Weights of a small GPT-style language model, trained from scratch on English Wikipedia.
Size: 15 layers, width 320, 5 heads of 64, MLP 1280 GELU, vocabulary 8192, 21.1M parameters.
Architecture: LayerNorm before each block, no position embeddings, biases on query, key and value, tied embeddings, ALiBi.
Training: a variant of Muon for these matrices, 429M tokens, 6545 steps.
MLP neurons of a small language model. Each row is named by its layer, matrix (up: input weights) and neuron, and shows model dimensions 32-159. Each number is 128 + 24 x the weight over its row's rms, rounded and kept within 0 to 255.
A block is one neuron, or neurons of one layer that tend to fire together. After each block is what it responds to, as a language model described it from the Wikipedia text at the highest values.

L4.up25 [139 113 152 152  88  91 135 144 111 103 151 124 146  87 147 131 139 127 111 113 118 121 168 134  86  92  99 151 110 157  86 152 205 163 123 118 141 173 140 142 139 114 141 114  82 143 122 115 134 120 147 151 129  95 164 148 121  96 132 119 115 123 164  82 128 147  82 145 144 150 139 163 100  91 118 173 147  98 160  98 147 142 112 152 146 132 126  89 106 116 140  90 104 158 122 148 152 125  82  88 153 114 145 109 137 176 145 136 129  92 139 126 162 140 102 164 107 180 121  89 137 152 106 120 126 111 123 128]
L4.up671 [118  93 141 132 124 104  87 117 145 138  92 129  99 122 142 114 157 106 100 113 147 143 163 173 108 105  90 120 122 109 138 104 180 118 126 114 176 107 107 120 108 170 108 136 114 129 131 159 145 158 155 152 129 108 134  90 157  96 151 124 147 148 126 152 123 109 158 141  89 112 126 100 143  86 141 127 131 116 109 164 121 117 163 131 174 143 137 131 172 113  85 117 116 120 130 134 114 114 138 109  97 154 105 101 157 122  95 101 135 128 133 149 124 129  71 179 121 151 134 139 119 152 118 135 103 108 162 111]
Description: Contraction and word-continuation pieces

L5.up0 [130 155 134 155 162 128 113 174 140 113 105 116 150  78 139 137 164  75 114 108 130 159 128 124 155 127 148 120 106  67 118 163 156 133  96 147 143 155 139 168 157 139 159 133 103 120  92  81 113  90 123 133 105 155 103 120 141 103 142 150 146 137 164 110 146 131  92 118 124 140 123 101 131 124 106 143 161 102 140 135  87 117 161 130  98  86  98 122 159  88 155 108 103 145 165 123 125 136 131 123 120  76 109 103 136 161 137 116  85 127 104  95 153 164 151 157 150 139 142 155 108  85 146 158  90 110 109 127]
L5.up69 [118 125 130 121 108 150 100  59 148 117  86 167  71  99 130  84 100 117 164 128 157 134 152 117 131 130 157  91 138 119 128 133 121 125 132 123 126 158 111 117 120  77 162 119 132 164 120 150 151  64 158 178 132  89 147 121 125  87 110 120 148 154 138 119 129 124 106 120 137 145 146 112 135 137 155 192 117 104  88  93 122 112 136  98 123 129 152 109 115 154 126 167 186 133 160 135 126 105 166 102  99 132  82  89 132  83  92  99 130  90 124 125 146 114 166 144 143 114  96 148 157 156 137 103 123 143 152 128]
L5.up126 [141 113 138 168 147 135 142 107 140 138 109 116 136 132 124 130 100 144 174 117 146 143 139  99 127 112 142  82  98 134  94 143 176 128 114 160 134 150 120 107 172 157 135 166 113 150 121 121 113  99 110 104 129 141 121 143 111 110 150 132 143 110 162 160 129 164 158 168 117 130 109 104 179 112  87 130 191 137 124 133 114 114 134  89 133 132 119  63 108 130 124 165 110  96 117 120 124 128 125 150 121  49 123 115 117 113  89 152 158 126 155 122 103 106 138 112 118 138 118 116 124 101 164  65 118 113 124 115]
L5.up205 [113 113 131 130 141 153 122 136 124 155 122 124 128  94 109 129 140  95 121 139 124  84 156 128 138 127 150 113 175 143 151 127 112 153  93 101  92 109 127 142 146 149 129  97 150 135 153  99 138 113 127 111 125  94 145  80 129 149 162 114 128 117 150 102 203 132 122 138 116 138 152 133 184  98 109 135 145 136 132 136  95 156 170  82 136 111 163  90 110 131 129 126 133 134 103 131 127 130 155 126 134 122 124 147 121 157 153 142 141 100 139 120 144  96 153 134 130 141  41 119 147 112 119 131 137 104 103 119]
L5.up272 [109  95 118 110  92 104 102 127 113 153  92 163 134 131 102  74 103 127 106 130 159 165 139 106 129 164 110 132 110 151 123 123 107 122 134 128 160 117 141 156 128 101 107 162 136  98 116 138 106 116 122 162 128 149 116 115 124 121 110 101 133  75 144 125 159 127  87 110 112 104  97 110 132 122 121 147 144 105  87 153 106 147 144  77 149 112 123 135 138 126  99 153 127 103 137 124 109 152 131 142 119  41 101 173 124 146 127 162  94 139 135 129  68  91 135 123 118 123 111 136 158 163 121 125 130  79 141 100]
L5.up431 [145 114 138 149 144 151 116 117 114 110 128 137 103 129 120 101  90 139 142 119  77 145 114 100 132 138 164 112  89 122 160 145 125 135 158 129 103 186 106 149 120 114 101 141 163 131  99 118 125 135 105 148 129 119 156 133 114 124 150 134 148 107 112 121 133 139 127 111 161 114 168 153 152 130 174 162 150 140 140 118 143 132 119  95 144 132 152 101 133 154 115 112 113 115 138 133 114  97 140 126 131 103 133 145  93 150 174  70 100 150 133 114 100 116 118 110 138 136 142 147 123 141 132 147 130 116 148  96]
L5.up489 [124  96 118 120 148 121 109 124 139 128 127 108 119  84 111 134 138 118 161 108 147 104 130  69 110 144 173 108 114 137 112 168 126 163  67 184 171 161 132 117 153 128 116 122 115 118 130 136 170 109 154 128 127 148  90 128 130  84 152 101 141  91 138 104 167 148 125 164 117 115 119 154  68 156 155 193 129 129  94 161 137 100 155 155 163 139 108 131 115  97 128 123 127 113 161 144 111 179 139 105 132 148 110  97 116 131 106 131 126 157 120 121 115 134 100 159 153 158 109 132 166 131 132 141 108  90 129 129]
L5.up1145 [124 132 120 139 102 133 138 127 120 131 141  86 128 135 122 108 109 101 130 133 125 146 159  98 112 156 129 102  95 187 125  86 160 138 148 158 128 106 115 127 112 120 152 121 137 127 124 157 138  67 121 131 153 112 114 171 132 146  56 114 183 151 125 162 197 146 124 121 128 142 101 110 134 121 106  97 120 107 114 162 127 145 112 140  97 100 143 140 158 158 126 151 124  96  99 120 119 148  73 131  95 120 121 144  93 176 125  87 165  97 169 105 132 116 102 123  90 184 139 154 115 127 131 137 143 174 131 116]
Description: Table header line ends

L5.up253 [154 118 141 137 136 136 113 113 104 112 124 151 133 111 109 117 139 130 118 117 157 103 124 119 126 140 173 135 180 149 138 124 113 151 151 173 123 130 104 156  98 133 109 119  90 158 146 112 139 111 117 130 126 138 166 143 102 118 123 160 114 166  78 167 107 124 171 120 153  94 125 122 137 145 122 116 138 147 135 146 143 168 106 119 176 150 127  91 130 125 158 125  88 147 122 117 167 128 127 158 145 192  95  98  98  85 114 144 125 135 125 152 135 135 131 161 148 151 127 123 146 159 106 117 129 136 165  98]
L5.up257 [124 135 102 119 152 144 122 110 120 118 102  83 113 116 132 133 156 135 135 134 113 150 153 119 154 157 138 119 102 112 134 131 140 142 116  73 129 121 126 152  94 130 137  98 103 106 112 133 152 139 106 111 158 140 111 128 146 150 108  75 129 144 139 141 128  95 116 143 171 135 103 131 107 111 110 157 127 164 124 127 128 103 111 135 144 127 116 155 150 148 173  77 132 162 116  95 101 135 142 111 155 135 100 116 166 101 101 117  94 130 131 111 142 118 144 147 135 107 129 128 118 142 133 112  96 104  95 156]
L5.up495 [149 123 127 167 126 122 128 115 130 123 117 129 135 154 127 149 147 176 129 152 157 113 157 117 126 131 147 147 121 157 118 137  84 145 162 105 116 162  84 150 145 130 123  84 139 172 136 154 145 140 125 101 168 160 146 100  74 120 158 153  58  86 166 153 136 100 159  57 162 117 128 108 154 110 106  91 122 148 128  97 111 126 128 109 131 156 154 128 165 137 125 101 153 165 160 111 105 139 119 108 120 126 114 115 157 144 111 122 113 115 119 140 155 152 158 135  92  82 146  69  99 161 128 132 121 121 131 132]
L5.up560 [144 160 171 106 122 125 130 109 145 123 120 119 158 113 125 120  98 116 133 144 134 131 146  81 112 110 130 106 108  96  71 215 164 140  91 117 146 110 157 134 161 130 105 117 161 120 156 130  99 131 119 159 114 135 104 124 126 172 140 133 155 103  98  71 124 116 143  82 157 120 125  81 146 114  88 125 154 164 117 118 125  90 127 121 107 124 150 138 125 147 122 115 119 166 100 158 105  95 125  90 113 119 124 114 158 113 114 115 117 163 190 148 124 153 139  90 100 103 117 156 126 133 156 120 117 141  87 126]
L5.up666 [ 82 191 108 119 136 133  98 166 134 169 118 149 152 123 149 148 128 124 141  96  79 177 152 108 118 137 130 138  81 137 111 130 144 155 144 166 122 132 120 179 122 166 111 102 144 156 178  81  91 122 138 119 149 144 124 129 103 181 130 174 111 110 142 125 115 119 118 113 128 128 117 100 106 133 113 125 115 133 135 123 104 114 113 153 139 140 146  98 132 165 113 131 166 137 145 107 159 101 129 153 151 119 171 139 136 145 144 129 115 136 140 152 146 141 130 131 135 158 155 117 138 122 108 122 115 152 103 140]
L5.up724 [ 97 128 131 150 139 111 139  88 162 124  84 124 147 133 134 117 130 152 109 160 143 126 108 129  83 102 138 164 135 118 150 109 125 143 161 103 142 113 162 134 153 124 104 109 183 152 127 135 134 126 113 116 151 133 152 135 138  79 164 153 152 113  93  87 122 147 137 118 121 119  84 139 128 133 115 129  93 106 104 155 109 134 136 160 146 131 143 103 121 102 170 133 140 126 143 134 117  93 126 112 185 161 149  99 152 128 119 139 107  79 107 122 182 159 149 148  98 169 104 117  62 130 129 114 140 120 186 132]
L5.up1016 [196 140 146 152 124 186 148 102 100 122 121 120 138 100 153  89 125 153 118 106 134 138 140 118 142  94 108 160 109 169 127 136 145 135 143  93 117 100 143 141 102 114 113 116 126 138 154  80 119 158 186 123 120 102 131 146 106 128 159 121 114 126  85 125 106  88 159 138 127 124 150 103 128 118  81 148 112 116 122 174 108  99 117 136 167 100 124 102 142 133 156 157 180 138 114 120 133  98 146 117 132 145 150 119 140  82  76 184  61 146 129 150 116 143 109 160 152 148 129 110 133 143 157 116  74 132 115 122]
L5.up1231 [107 106 160 118 103 131 109 128 114  97 109 147 131 149 135 118 107 139 125 140 106 101 110 156 144  95 128 152 111 140 146 138 120 157 152 105 173 132  86 106 132 104 128 107 151 111 139 134 127  91 163 116 119 108 156 101  80 159 110 120 148 152 127 142 111  90 150 195 124 149 122  84 107 155 144 153 155 184 151 114 134 168 154 101 176 160 173  91 144 148 130 121 111 182  86 124  96 165 123 129 126 161 106  90 106 102 121 102 105 138 128  73 151 143 146 104 113 162 158 112 169 131 153 107 115 109 145 113]
Description: Mid-word piece after T/D

L12.up244 [147 137 106 168 106 132 117 112 135 123 121 159 134  92 142 139  82 141 106 114  88 131 136 121 152 103 113 144  94  91 166 118 170 146 125 160 152 198 119 104 123  90 147 162 116 133 125 145 117 143 157  99 130 105 111 107 142 149 143 148  79 140 143 127 138  77 113  84 105 133 103 148 144 123 165 161 148 159 134 152 164  88 129 143 107 160 122  93 144 125 150 132 166 140 110 123 142 177 172 105  98 132 102 128 137 170 132 146 140 126  97 130 129 154 133 145 127 109 123 107 118 160 100 159 129  80 122 167]
L12.up1008 [127  96 105 155 126 105 179 115 128 146 115 124 124 117 131 108 122  80 108 194 148 117 166 153  90  78 117 147 115 107  91  91 175 113 117 172 115 156 109 122  95 124 151 150  83 138 125 170 111 129 132 137 133  97 145 158 117 132 131 142 127 168 137  95 103  87 123 134 129 150 131 203 104 133 165 140 145 148 134 146 127 108 161 158 104 162 146 135 167 148 149 127 149 168 110  91 167 133 151 152 135 119 145 123 118 122 116 108 140 141 101 102 130 108 169 132 129 100 185 151 134 152 149 172 183  97 112 138]
L12.up1156 [112 127 100 150 178 143 129 100 119 170 120 145 122 173 131 140 125 100 106 186  96 155 134 146 129 167 131 140 136 166 129 111 142  79 140 121 116  94 128 120 150 113 113 178  81 137 140 121 119 148 139 129  96 106 111 120 151 125 131 197 101 115 141  71 128 114 148 125 104 120 145 119 131 151  95 106 108 147 121 149 125 116 110 165 112 151 135 118  93 105 168 135  93 127 146  96 141 165 104 121 135  78 170  90 176 141 126 173 110 145 166 145 142 100 115  94 138 150 106 146 154  95 136 154 135 134 105 114]
L12.up1188 [149 133 136 156 121 123 145  81 133  79 160 151 119 125 188 107 118 149  88  97 121 162 141 144 107 143  78 118 138 145 127  88 120 126 144 159 121 118 175 105 120 161 135 141 122 148 160 152 104 131 179 125 109 128 118 151 126 155 122 117 141 155 148 137  96  75 107 137 162  99 145 131 149 137 165 130 101 160 144 140 118 132 110 139  98 139 148  96 142 191 109 134 100 140  88 152  78 108 113 116 117 143 142  94 116 122 112 116 143  95 135 130 119 102 120 161 147 102 179 169 119 145 139 132 137 115 122 134]
Description: Pre-"s" possessive apostrophe

L4.up319 [151  92  88 148 128 113  95 127 125 119 124 110 117 119  92 154 129 210 139 138 139 131 137 132 129 160 129 158 118 109 134 121  95 126 163 149 140 105 111 144 127 150 131 124 130 139 113 126 107  88 135 128 121 131 110 126 170 107 109 137 165 116 129 107  89 173 115 146  77 136 160 131 124 138 171 160  99 105 111 144 145 122 120  72 134 115 133 104 117 140 144 138  98 140 169  87  69 161  77  85 180 126 129 113 151 150 142 169 133 151 154  97  98 150  98 141 101 131 121 149 103 149 105 178 111  99 133 139]
L4.up622 [147 158 108 149 166 115 113 123 141 126 122  91  94 152 137 130 155 142 103 178 133  60 133 123 130 157 113 193 141 125 141 149 124 146 179 140 144 101 132 127 113 100 101 128 132 119 141 160  95 111 147 132 108 166 118 113 129 136 148 135 110 132 113 128 140 125 134 146 156  77 138 113 131 112 120 148 152 118 155 148 166 173 129 120 137 106 133 145 136 121 102 149  96  96 148 126 167 134 143  60 157 110 151  93 134 125 153 169 129 101 161  71 116 114  87 116  98 116 118 119  80 128 124 142  98 148 178 170]
Description: Markdown table structure

L5.up26 [111 111 167 112  94 110 150 100 147 125 134 126 105 158  96 102 170 145 163 142 107 149 149 166 115 129 154 154 115 140 169 137 166 150  85 128 154 109 155 135 121 134 117 109 138 170 122 113 127 110  99 112  65 148 139 140 103 177 166 111 131 114 118  87 162 140 117 119 138 130 136 151 130 120 127 105 177 128 135 149 144 112 172 138  60 150 148 103 145 118 125 116 156 104 130 127 129 171 141 107  77 135 112 120 139 119 101 138  91  96 122 138 153 138  58 126 133 103 144 147 151  88 122 109 116 101  91 140]
L5.up335 [132  84 116 110 159 141 148 132 103 146 114 138 114 151 148 162 104 152 135 168 122 162 174 142 109 113 114 131 152 110 145  75 136 149 123 178 130 160 141 128  92 104  99 167  82 157 151 189 165  95 143 161 125  88 125 156 140 129 132 149 115 133  98 141 128 143 116 110 145  95 128 145 143 153 102 125 126 145 141 116 102 108 114  93 121 121  89 139 151 119 124  77 130 135 164 143 139 146 132 136 158 114 122  75  86 119 148 158 131 131 152 142 129 109 133 118 141 130 137 116 109 161 115 154 118 116 123 195]
L5.up394 [150 108 124 171 117 168 155 139 121 121 118 131 107 117 143 139  99 112 138  89 141 150 176 156 117 155 117 146  60 131 138 113 100 159 116 111 156 117 126 153 103 141 127 131 120 121 108 143 136 166 117 155 159 122 124 152 103 151 101 172 112 114  94  77 108  94  94 123 137 155 163 140 131 151 120 120 140 117  75 114 175 141 109 143 135 101 143 117 116 119 128 138 122 126 124 129 153  86 130 156 119  96 116  97  99 155 111 186 147 181 129 102 149 119 148 146 174 171 135 127  95 163 131 105 118 126 127 142]
L5.up615 [ 86 122 154 140 146 113 126 135 150  81  97 142 106 146 142 112 165 118 134 148 141  92 155 153 143 128 100 117 122 106 120 115  84 170 101 134 124 167 116 114 132 142 148 180 140 131  87 150 166 109 130  97 114  90 133 104 137 155 162 109 114  96  94 118 103 133 137 174 162 166 169 155 145  80 137 133 129 138  87  76 137 134 154 161 119 156  85 135 121 122  85 126 113 146 128 137 125 121 127 155 147 150  88  88 141 137 157 145 123 152 159 121  98 132  70 147  99 118 116 177 158  68 119 172 113 105 150  91]
L5.up628 [114 126 146 118 139 158  92 144 121 162  96 152 110 131 133 126 149 145 118 140 111 150 118 158 148 156 116 159  62 111 122 100 108 141 130 138 108 111  78 115 145 164 100 155 163 127 126 105 148  89 132 132 136 141 117 132 110  96 128 110  88 117 129 143 146 128 134 137 161 115 160 171 131 118 126 125 132 159 139 108 126 132  96 143 163 100 168 121 134 113 120 119 129 146 134 138 125 134 110 109 164 139 147  91  79 113 122 127 158 114 166 124 152 107 120 128 164 130 119 126 149 116 123 128 122 130 156 131]
L5.up940 [112 129 133 166 124 138  83 139 154 122 116 105 160 138 152 161 115 102 135 135 132 140  99 143 156 134 128 118 114  91 117 132 129 147 138  62 113 139 154 133 159 132 114 117 103  80 144 117 121 103 131 120 131 128 141 126 111 130 130  92 139 146 132 116 178 117 154 155 122 177 117 155 128 125 122  99 120 108  92 140 118 121 116 147 143  68 124 139 115  91 131 134 122 127 118 169 124  98 103 129 140 116 106 115 122 135 105 159 127 122 103 141 117 110 109 184  96 112 137 117 124 138 131 145 106 150 139 139]
L5.up942 [ 82 146 162 154 150 112 122 141 130 151 137 151 122 122 104  98 153 128 166  90 109 109 171 131 127 123 106 123 127 169 117 158 169 150 130 134 153 144  76 118 162 128 132  99 140 167 137 156 112 137  99 135 125  91 103 111 142 107 174 150 132 118 122 139  98 105 140 188 100 139 133 147 113 129 115 117  99  67 129 161  73 165 165 138 146 161 137 125 131 136 125 117 132  91 150 115  76 121  98 100 139 105 105 149 120 161 130 143 109 126 164 144 114 152 107  84 117 127 169 137 144 151 132 141 132 127 129 115]
L5.up1232 [128 161 148 128 150 127 134 137 184 146  96 102 121 122  69  87 134  88 133 146 128 100 180 154 149 123  98 163 133 114 161 180 119 153 145 144 149 121  78 117 130 153 123 121 126 120 142 138 145 113 123 100 128 103 150 128 156 131  84 158 184 121 139 129 124 191 160 119 118 116 130 148 102 111 153 126 123 147 145 122 145 153 142  95 132 129 130 129 130 154 122 107 143 125 123 107 138 136 133 150 108 101  75  95 143 145 118 151 154 147 161 118 136 148 145 133 108 107 121 142 111 166 148 133 127 109 132 122]
Description: Apostrophes in contractions

L4.up468 [139 121 110 132 167 117 107 131 120 160 110 129 129 158 113 134 136 133 146 131  94 156 141 105 148 118 166 154 154 141 121 148 128 133 147 154 136 143 128  81 147 136 112 165 106 105 156 103 139 103 102 148  96 113 152 128 127 125 141 127 177 113 141 114 127 153 107 119 186  96 153 142 112 112  85 139 156 124 145 148 137 168 107 135 135 108 144 128 140 131 129 125 117 185 110 164 152 135 128 143 111 130 121 146 179  97  95 131 133 108 124  98 149 124 156 128  85 130 115 112 126  94 140 145 119  74 118 133]
L4.up840 [120 105 134 160 126  99 130 138 120 146 148 126 139 178 144 115 118 123 156 140 129 110 134 135 128 142 143 126 120 165  75 110 173 132 164 143 170 114 138 124 134 107 137 124 181 103 112 117 129 104 150 120 159 113 145 116 176 128 164  93 161 123 154 138 137 117 124 123 171 138  97 126 115 119 122 115 125 147 144 140 119 110 110 148 134 163 110  99 122 110 208 128 119 174 124 146 121 145 121 170 129 124 136 143 179  68 134 101 109 141 137 115 133 127 116  87  83  86  53  84 142 159 119  90 105 140 120 133]
Description: Mid-word subword fragments